MLP neurons of a small language model. Each row is named by its layer, matrix (up: input weights) and neuron, and shows model dimensions 128-255. Each number is 128 + 24 x the weight over its row's rms, rounded and kept within 0 to 255.
A block is one neuron, or neurons of one layer that tend to fire together. After each block is what it responds to, as a language model described it from the Wikipedia text at the highest values.

L7.up360 [108 112  87 119 115 124 121 134 147 166 135 117 125 131 120 157 120  89 107 115 172 103 135 114 160 117  46  93 101 151 148 119  78 110 163 123 131 144 116 142 144 138 121 118 151  94 116 106 124  77 162  87 127 119 134 127 183  78 137 160 148 110 152 101 101 105 129 109 171 113 124 111 153 118 132 105 142 126 140 156 118 157 146 170 172 145 119 115 106 124 152 145 112 142 136 124  99 145 118 119 126 155 147 136 146 133 122 120 121 104 102  82 166 127 118 123 145 172 136  90 115 141 146 109 125 138 134 141]
L7.up689 [116 111 122 124  85 147 135 123 160 115 139 147 113 152 136  91 147 143 108 139 140 124 164 126 150 132 123  96 120 126 104 109  68 182 156 131 120 120  94 185 106 157 127 123 130 130 122 118 141 161 103 125 112 119 125 121 125 121 143 130 116 121 147 180  91 136 161 132 141 116 149 120 146  95 139 146 129 174 136 143 150  97 143 122 125 111 141 110 103 115 154 118 112 114 157  92 140 152  88 144 135 143 146 133 125 119 141 108 107 163 130  95  93  71 119 157 115 162 111 114 141 139 163 182 119 124 127  78]
L7.up1111 [119 149 116 128 131  88 141 124 108 128 129 157  77 124 126 119 145  94 125 112 167  94 135 139 121 142 132 125  97 152  87 155  74 111 177 120 127 152 132 146 149 107 123 136 142  95 108 144 176 113 152 177 129  99 118 144 148  96 128  90 180  94 139 165  94 112 114 142 123 130 122 136 120 125 136 129 111 149 147 154 152 153 142 168 163 132 129 118 121 110 127 155 114 156  95 141 123 116 120 119 114 139 167 134 135  87 129 155 139 153 139 132 143  75 107 145 144 151  48 159 191 132  88 156  87 108 120 157]
L7.up1116 [134 138 128 129 114  96 126 139 134 121 141 142  85 110  84 106 130 124 118 186 163 131 143 134  96 147 168  84 132 135 124 116  88 140 146 177 126 127  97 127 111 118 100 115 123 138  72 121 141  98 136 101 142 141 124 102  83  81 184 129 159 115 131 145 143 124 164 122 142 141 141 119 113 135 171 196 134 157  86 142 131 114  91 103 147 112 102  92 115 128 165 117 140 131 142 132 107 162 139 118 113  98 162 138 155 152 129 153 153 107 142 128 101 126 145 159 133 121 156 116 156 109 212 163 136  93 167 146]
L7.up1160 [126 123 152 124 130 112 166 138 146 164 104 132  90  93 129 167 104 105 132 152 117 153 141 151 138 112 116 120 122 111  88 112 130 192 144 113 126 129 157 133 172 111 135  98 120 147 125 130 119 140 127 127 177 121 129 151 100  92 136 117 149 132 103 153 118 101 114 147 121 158 109 128 134  79 158 147 134 169  98 151 143 144 167 128  92 136 145 161 153 146 118 107 154  92 107  73  95 172 110 137 125 110 147 128 146 164 135 126 112 150 130 105 105 149 129 120 153 150 121  98 120 124 143 123 106  96 123 115]
L7.up1656 [149 145  78 169 121 158 130 115 153 145 104 134 158 132 121 163 128  96 147  93 124  86 126 156 129 123  94 109 123 134 115 118 145 146 103  67 140 108 112 119 159 142 138 124 140 134 173 151 117 109 130 133 160 109 136 107 125 124 166 142 137 131 126 105 163 113 146 133 142  97 120 116 158  94  80 104 141 133  86 155 128 105 161 128 106 161 143 110 132 139 151  95 138 161 154 125 127  94 129 121 175 122 157 110 135 111 170 108 138  99 139 121 131 122 135 167 124 154 125 102 148 129 161 100  89  75 135  61]
L7.up2479 [115 126 107 112 110  94  95 140 160  97 119 172  74 156 177  92 165 145 167 146 147 154 146 137 122 110 138 117 173  94 108 100 121 168 151 173 117 135 112 167  84 126 146  98  98 115 126 138 175 172  98 137 137 103 147  90 125 105 116 115 116 161 123 143 104 115 127 134 142 150 104 101  85 110 176 158 133 165 183 133 121 144 140 169 110 116 138  91  74 129 169 168 152  89 137  83 105 124 121 108 138 173 124 136 143 152 105 130 114 164 159 107 136  62 127 192 139 178 110 127 131 148 135 115 114 118 114 121]
L7.up2487 [165 163 153 140  86 107 136  85 125 162 126 172  76 106 154 171 142  83 115 127 162  92 136 108 152 133 111  82 100 130 109 132 109 158 121 108 147 112 121 163 130 174 109 135 146 119 162 125 106 127 147 135 126 130 151 128  80 134 162 110  90 111 123 130  97 105 120 146 134 123 126 147 133  83 144 179 138 175 123 134 120 123 144 131 137 130 103 101 134 111 159 133 150 167 120 124 129 112 123 105 102 106 111 115 122 167 138 112 153 154  71 125 144  93 129 170 133 172 152 135 131 146 141 159 102 103 114 150]
Responds to: Article an, preposition in. The short function words an and in (any case) before a noun phrase or date, e.g. "is an American", "formed in 1971", "Come On In".

L5.up149 [146 134 134 163 107 167 114 172 142 134 113 129 156 122 138 106 175 157 166 172 151 124 152 113 127 147 144 127 136 151 119 133 125 139 106 129 134 125 109  98 148  82  96 133 123 136 123 130 114 138 117 126 109 120 126 164 105 145 135 151 127 108 152 109 119 102 143 143  99 141 124  92 134 152 103 150  85 165 126 127 125 123 113 151 129 140 142 120 138 128  81 142 165 159 146 146 110  80 150 124 119 116 115 145 161 127  98 121 132 149 141 127 136 142 109 148 137  97 140 142 130 129 102 115 128 125  88  75]
L5.up533 [111 150 101 180 108 145 139 135 103 115 110 165 157 122 136 138 118  95 160 134 127 103 149 135 104 140 115 118 117 128  96 104 133 105 173 137 152  86  83 125 122 103 106 126 101  73 137 108 137  91 111 156 143 132 140 133 119 139 132  11 100 131 120 133 137  91 132 132 159 119 166 114 150 115 104 124 133 134 168 130 130 164 123 109  99 154 117 124 114 118 139 113 153 127 130 165 135 143 153 109 130 106 121 133 142 145 133 134 119 122 120 147 131 132 109 119  72 118  89 142 175 129 116 182 155 164 143 110]
L5.up662 [144 132 125 121 141 121 109 111 100 123 108 143 139 164 119  78 112 148 132 162 139 141 107 112 104 141 134 143 125 149 117 152 143 138 136 163 164 157 159 151 145 107  86 125 111 129 137 101 165 110 157 141 111 156 137 134  96 142 125 166 140  78 137 149 108 147 137 134 174 127 138 150 107 138 127 153 134 151 133 148 137 154 163 168 125  94 131  97 124 101 116 125 147 147 132 175 132 160 150 146 143  95 118 136 147 115 136 160 123 127 143  79  75 118 131 145 117 117 135 132 122 108 162 111 158 118 111 133]
L5.up667 [138 121 110 128  95 117 120  98 138 149  88 115  91 152 185 160 137  93  76 169 142 134 151 131  89 159 112 122 122 144 115 138 126 114 128 109 105  96 115 182 146 117 115 138 110 117 166 125 100  90  92 120 128 145 151 128  73 111 132 123 122  91 132  92 120 140 133 161 150 111 178 100 148 138 165 135 141 135 122 130 114 114 122  82  53 119 148 127 127 119  94 157 132 109 118 119 124 148 130  97 152 156 142 117 126 139 106 103 182 139 163 155 133 103 102 163 132 166 121 155 162 145  92 129 132 104 123 155]
L5.up675 [143 122 159 126 110 133  87  95 116 178 144 126  81 148 145 156 120 155 120 124 147 132 143 105  84 134 130 135 101 145 138 162 142  80 134 148 136 121 129 175 146 123  87 116 143 152 156 112 143 142 111 109 117 119 132 110 128 132  94 137 133 129 119 147 120 137 173 131 125 119 141 132 155 120 122 126 101 119 112 135 123 151 102 106 158 147  99 134  82 139 120 100 151 166  91 119 160 118 115 131 106 139 138 139 118 115 119 131 143 169 161 113 174 141 113 139 145 139 112 160 126 136 124 129 105 112 101 124]
L5.up885 [126 118 147 150 100 144 150 135 143 157 142 128  82  97 142 122  97 104 133 145 108 112 124 121 142 203 140 143 150 132 101 107 147  92 112 112 105 144 137 140 128 110 156 129  93 124 131 133 167  93 137 122  99 139 163  75 111 125 124 146 132 134  94 116 139 108 116 139 196  85 138 136 167 136  89 135 125 135 147 119 150 159 128 135 111 133 139 108 164 125 155 135 128 134  84 170 140 157 122 131 169 135 109 109  89 120 139  97 115 116 130 109  93 133 145 132 130 124 117  99 138 144  83 111 147  96 102 166]
L5.up2088 [115 132 121  96 119 137 106 102 114 181 123 121 167 121 114 106  99 120 164 129 112 111 176 128  75 153 118 146 129 154 113 177  96 121 124 138 140 138  74 121 176 125  98 115 152 112 158 141 129 134 153 136 143 155 123 136 133 162 132 160 150  98  96 149 144 124 128 160 133 105 124 106 149 153 158 140 133 140 149 134 150 153 118 128 133 126 165 156  96 145 148 154 120 188 105  78 127 108 100 116 124 135 184 148 101 125 146  93 154 144 126 134 134 129 123 126 141 118 116 135 124 137 125 148 139 124 140  77]
L5.up2827 [154 100 106 146 134 159 148  92 147 109 118 147 160 143 144 100 133  95 122 116 137 119 146 117 105 149 150 167 119 135 102 129 152 125 105 103 136 105  92 109 136  95  81 118 188 132 108 108 136 116 134 121 128 154 122  95  93 166 127 125 105 110 121 106 111 114 137 165 181 124 116 128 171 151 108 107 113 133 125 158 133 127 140 139  97 171 155 160 161 111 118 113 174 187 118 150 146 127 132 129  95 117 153 124 112 126 157  74 156 154 158 118 105  82 105 123 146 119 124 131 115 158 107 116 146 129 164 105]
Responds to: Second piece after initial consonant. Word-piece right after a capital initial consonant letter (often G or K) in proper names, mostly foreign: G-ar-cia, K-u-wait, K-it-engela.

L6.up2513 [185 136 135 131 115 105 114 133 145 127 149 140 127 107 187 128  81  95 160 114 112 107 147  77 143 131  93 114 149 129 140 145 115 125 124 124 124 154 145 130 142 173 129 192 111 125 115 158 122 109 133 113 140  81 121 163 142 133 128 118 188 169 149 165 100 139 114 118 145  99 122 152 120 127 138 133 144 137 116 112 130 103 153 123 136 129 157  72 108 159  97 141 152 133 106 128 106  94  98 119 158 171 145 149 141 190 135 140 129 118 144 115 107 139 100 158 105 118  76 168  99 128 136 148  93 144 154 125]
Responds to: Competition and season names. Tokens inside sports league, cup, or season references (the, season-year endings, Division), e.g. promotion to the, 2018–19, F.A. Cup, Dutch League.

L6.up2138 [120  80 136 151  82 104 109 107 144 160 114 122 139 147 119 123 122 122 110 103 113  97 122 111 158 136 112 121 141 131 120 145 138 105 168  92 151  99 133 171 127 133 108 120 122 139 144 149 123 145 101 134 145  93 143 123 146 146 148 127 119 167 146 149  71 108 108 164 163  97 125 111 121  75 114 127 135 150 151 157 129 128 134 157 114 141 113 118  94 115 173 102 114 124 146 131 105  88 141 147 132 119 148 100 116 107 163 100 129 145 129 120 111 100 132 160 125 136 131 143 151  95 105 109 125 133 123  82]
Responds to: Article and possessive determiners. Determiners opening a noun phrase, chiefly the article an (also An- starting words), plus its, their, 's, her, his.

L5.up221 [167 118  93 123 103 142 130 112 187 147 140 133 126 127 178  72 120 149 120 109 188  87 156 115 159  97 122 112 100 184 141 136 147 118 146 121 172 174 142 137 123 130 141 132 167 109 141 155 123  99 132 104  97 113 107 164  75 103 123 152 159 185 121 150 151 102  94 116 179 122  97 119 146 117 138 106 145 107 114 153 148 139 106 112 149 104 175  67 117 148 117 172 188 141 136 124 128 122  69 137 124 152 102 157 153 166 144 127 166 153 141 125 126 128 111 123 120 123 101 138 125  81  99 123 104 107  92 142]
L5.up352 [103 109 127 115 127 103 115 116 148 162 125 162 137 106 167 122 125 108 134 176 143 121 148 165  99  89 120  98 127 159 129 147 110 119 151 141 134 142  78 128 162 139 120 126 113  67 151 113 124  95 126 139 159  67 128 144 116 114 114  85 105 121 124 115 116 109 143 159 108 117 117 105 172 127 116 145 166  89 138 119 141 118 169 132 114 119 137 150 128 139 151 138 173 117 108 134 103 140 109 108 103  89 115 109 116 116 158 126 155 147 165 140 131 102 122 125 105 165 124 141  97 146 113 150 134  99 128 100]
L5.up510 [144  96  97 132 144 126 134 161 136 140 133 119 102 125 130 121 152 107 130 134 142  95 153  66 114 150 154 135 125 144  95 103 159  62 127 127 165 177 139 122  58 111 115 118 115 129  93  97 120 109  99 161 117 101 107 132 115 145 121  99 106 173 127 131 102 125 130 125 179 133 109 169 183 155  75 123 134 115 109 140  97 120 155 134 101 155  71 115 157 137 125 150 138 141  84 134 111  93 129 133 103 170  91 110 135 137 140 115 110 145 175 147 117 158 127 117 117 153  87 117 120 142 104 105 165 113 130 115]
L5.up824 [166 112 127 110  91 112 144 153 138 128  99 131 124 123 164 157 130 163 149 110 155 114 121 109 112  96 123 107 114 202 128  89 131 110 149 118 166 148 169 104 140 140 126 171 127 157 193 110 125 133 119 161 132 132  82  92 136 131 139 155 142 146 142  93 112 102 123 165 135 124 198 124 154 135  84 147 178 155  89 142 106 134  98 115 110 141 142 103 117 148 122 164 150 141 106 124 115 133 105 134  79  93 148 161 109 124 138 148 142 165 136 114 101  98 130 126 107  90  91  86  96 191 141 110 115  60 132 112]
L5.up1240 [148 179 126 119 129 139 104 129  90 171 132 148 136 126 152 121 110 144 190  68 128  96 178  90 105  93 103 132 133 176 132 134 156 115 155 155 146 159 131 161 134 161 146 135 149 152 126 151 164 118 146 131 133 142 128 153 127 100 127 137 127 164  80 133 114 117  68 141 201 103 120 147 157 131 144 137 121 132 162 149  64 138 128 126 131 147 139 110 156 161 167 119 142 127 107 107 120 122  93 118 142 113  97 168 140 162 134 112 172 133 151 107 109 144 113 132  99  91 112 153 128 120 161 136 122 110 162 119]
L5.up1931 [178 123  92 191 124  97 147 130 148 147 105 131 138 118 153 161 115 133 159 119  86 104 149 132 157 159 122 106 106 147 115  98 106 121 129 116 160 148 126 113 174 148 128 135 157 127 143 126 107 148  88 154 143 111 152 132 147 128 116 149 117 170 114 144 133 110 115 115 134  97  80 128 136  99 125 102 128  92 132 127 102 103 113 116 161 136 138 104  60 153  65 123 152 178 100 139 145 117 112 132 162 160 122 154 167 151 122 142 127 163 120 156  96 124 140 137 116 145 101 144  77 151  79 155 161  97  96 154]
L5.up2763 [130 113 122 126 112 133 140 150 128 125  96 127 120 147 116 160  90 115 123 140 123 142 122 126  91 108 122 101 113 110 107 152 122  68 113 148 125 156 149 121 133 118  80 176 117 111 112 133 146 107 133 147 136 119 159  80 130 129 145 169 105 160 116 142 117 159 114 145 128 118 123 131 163 188 112 129 178 127 126 126  92 122 135 124 158  84 112 113 117 145 100 155 115 153  98  99 116 107 113 106 125 166 100 130 195  98 112 125 137 133 144 154 104 126 147 171 176 102 123 125 149 130 114 138 159  96 143 117]
L5.up2810 [151 131  89 132 136 151 163 156 168 105 178  81 129 129 118 118 135  87 149 118 121 135 161  94 131 115  67 116 125 139 128 145 138 160 185 111 119 139 104 126 129 167 141 138 153  97  93 151 161 166 140 158 133 100 114 156 129 113 151 164 136 138 138 100  97  89 114 151 101 114 113 107 162  90 132 143 133 124 135 152 105 158 181 151 168 144 116 157  77 150  92 112 189 149 131 133 121 136  86 123 115 134 144 145 136 134 179 121 167 177 157 128 126  75 130 158 125 159 133 127 124 129  80 116 110 168  78 145]
Responds to: Sports standings connectors. Connecting tokens inside sports results and rankings, such as "the" in finished second in the, hyphens in first-team, and dashes in scores 41–32.

L7.up19 [116 106 119 160 129 149 175 147  95 130 142 183 106  62  78 145  92 163 165 114 126 121 158 120 142  88 154 130 123 117 139 155  85 124 141 106 125 155 177 136 155 112  82 162 150 145 101 154 138 105  98 111 139 135 134 136 105  65 127  97  96 137 106 151 136 120 178 151 103 114 166 121 173 140 136 158 143 122 133 111 161 131 115 140 107 153 169 129 125  94 124 123 140 126  86 113 119 115 129 130  91 100 126 114 141 113 140 124 199 124 144  97 114 116 105 157  63 121 142 136 133 119  66 130 172 103 204 150]
L7.up420 [104 109 116 140  73 136  98 161 109 176 180 160 140 119 128 126 126 137 158  97 141 156 143 168 147 106  79 138 117  97  74 120 180  82 118 116 114 141 129 122 143 131 148 139 152 108 142 166 155  95 108 142 108 118 156 125 121 161 115 146 137 148 116 122 136 109 119 107 119 108 124 148 126 127 140 111  98 132 115 137 124 109 122 103 147 116 148 162 158 101 138 139 110 154 110 136  59 153 119 109 168 145 145 156 169 139 103 153 151 161 132 124 124 106 147 146 125 114  56 128  96  97  96  76 151 163 144 131]
L7.up560 [155 142 128 134 145 145 138 123 122 131 128 148 123 122 151 131 108 160 156 107 108  80 161 110 119 109 146 137 141  93  89 157 109 100 113 118 120 124 129 102 192 110 114 156 151 115  79 147 146  94  72 120 109 156 118 158 147 127 128 153 125  97 132 160  95 103 125 158 132 128 127 142 105 131 129 105 105 150 143 126 188 154 116  89 146 149 164 148 170 110 110 153 109 155  84 117 111 162 111 111 149 140 133  84 141 117 102  98 172 180 122 121 138 132 119 151  86 126 153 159  92 119 128 131 143 142 119 140]
L7.up1280 [ 89 105 158 103 122 107  75 124 138 158 130 123  78  73 144 158 130 151 155 132 120 118 116 202  79 180  88 125 106 111 108 152 112 124 153 142  92 164 159 132 171 123 122 142 144 153 164 152 131 135  97 154  87 167 131 126 141 145 126 141 193 135 110 115  90 166 130 134 113 125 157 122 127 132 148 132 118 136 131 140 114 115 149 137 102 100 142 102 132 108  89 126 123 116 131 144 110 126 135 133 135 103 149 139 120 112 116 135 133 141 150 164 105 155 142 155 146 149 112 126 111 128 130 167 155 158 130 126]
L7.up1814 [116  99 110  99 116 129  89 108 107 123 121 140 129 149 104 109 111 103 164 162 122 113 162 136 177 167 150 148 148  98 148 115 121 140 175 147 165 121 109 185 175 137 105 143 159 142 114 126 121 108 103 151 159  85 118 133 129 119 124 120 111 106 158 138 134  92 125 131 138 129 129 126 148 148 168  99 130 151 123 129 186 151 126 149 128 118  85  81 124 124  93 113 143 158 129 124 155 150 130 110 116 124 165 128  82 117 105 119 133 127 139 165 117 111 114 167  94 136 116 155 142 143 137 104 113 115 133 154]
L7.up2193 [151 134 143 154  90 108 164 131 132 116 103 135 133 145 136 141 116 185 121 131 191 116 143 145 125 151 118 119 134 169 132 121 121  91  71  99  97 153 150 120 162 127 126 185 130 108 101 123 101 124  69 115  87 143 129 118 106 140  94 141 120 147 135 122 107 132 127 148 123 140 134 128 137 151 152 104 140 183  91 135  57 186 125 102 108 160 117 157 169 125 117 142 147 153  54 127  97 108 135  66 123 153 141 149 145 129 124 183 154 157 176 118 118 118 126 144 123 119 111 121 123 136  79  85 175 141  84 135]
L7.up2664 [131 137 136 141 106 137  97 130 114 154 121 107 146 159 139 122 116 129 101  99 122 109 133 143 116 148 163 176  94 111  92 102 123 155  82 135 107 151 102 100 114 111 133 103 152 103 112 122 137 102 138 122 148 106 143 122 157 122 106 139  95 136 167 145 122 122 131 152 137 130  85 122 161 130 110 144 134 132 141 126 153 150 152 138  99 138 123 105 115 125  72 105 153 158  93  98 129 108 121 117 105 128 137 103 137 129 118 126 151 201 167 136 112 154 131 136 174 145 145 120 128 130 122  89 171 125 119  67]
L7.up2722 [165  85 183 142 118 103 112 118 114 147 100 146 127 158 133 134 102 154 160 130 126 144 169 114 152 132 124 161  72  98  82 137 118 148 105  71 137 159 109 112 126  81 110 153 115 112 150 151 146  56 111 151 106 126 139 119 133 148 155  95  84 123 119 114 115 111 159 191 174 150 155 136  90 159  91 116 103 145  94 139 143 155 159 115 140 130 185 118 142 112 121 139 163 172 128 157 119 111 113 136 142 120 170 132 113 120 138 143 135 182 109 155 159 102 112 147 139 168  95  98  98 164 132 122 144 172 139 117]
Responds to: Mid-word vowel-consonant pieces. Short vowel-plus-consonant pieces (or, el, ar, am, od) inside rare split-up words, mostly names: Andorran, Zaporozhets, Eichendorff, Lovelock.

L6.up941 [164 141 137 136 120 163 120 164 143 144 121 126  97 134 119 126 126 131 131 125 151 114 168 107  72 110  97 136 100 152 129 131 119 110 140 107 152 179 180 116 109 136 151 137 135 145 109 125 122  95  94 142 120 165 149 144 113 129 122  89 100 140 122 125 150 137 141 130 138 136 156 113 179 130 130 136 147 133 113 139  99 135 144 125 119 118 130 113 126 107  91 147 135 153  97 137 140 164 108 118 144 105 141 131 112 140 103 124 155 132 157 149 100 148 131 170 135 131 134 110 121 149 106 139 133 105 141  95]
Responds to: Mid-name word fragments. Word pieces in the middle of split proper names, such as Chick-ama-uga, Bet-anc-ourt and Chand-igar-h, plus inner words of fixed phrases like Chief of Staff.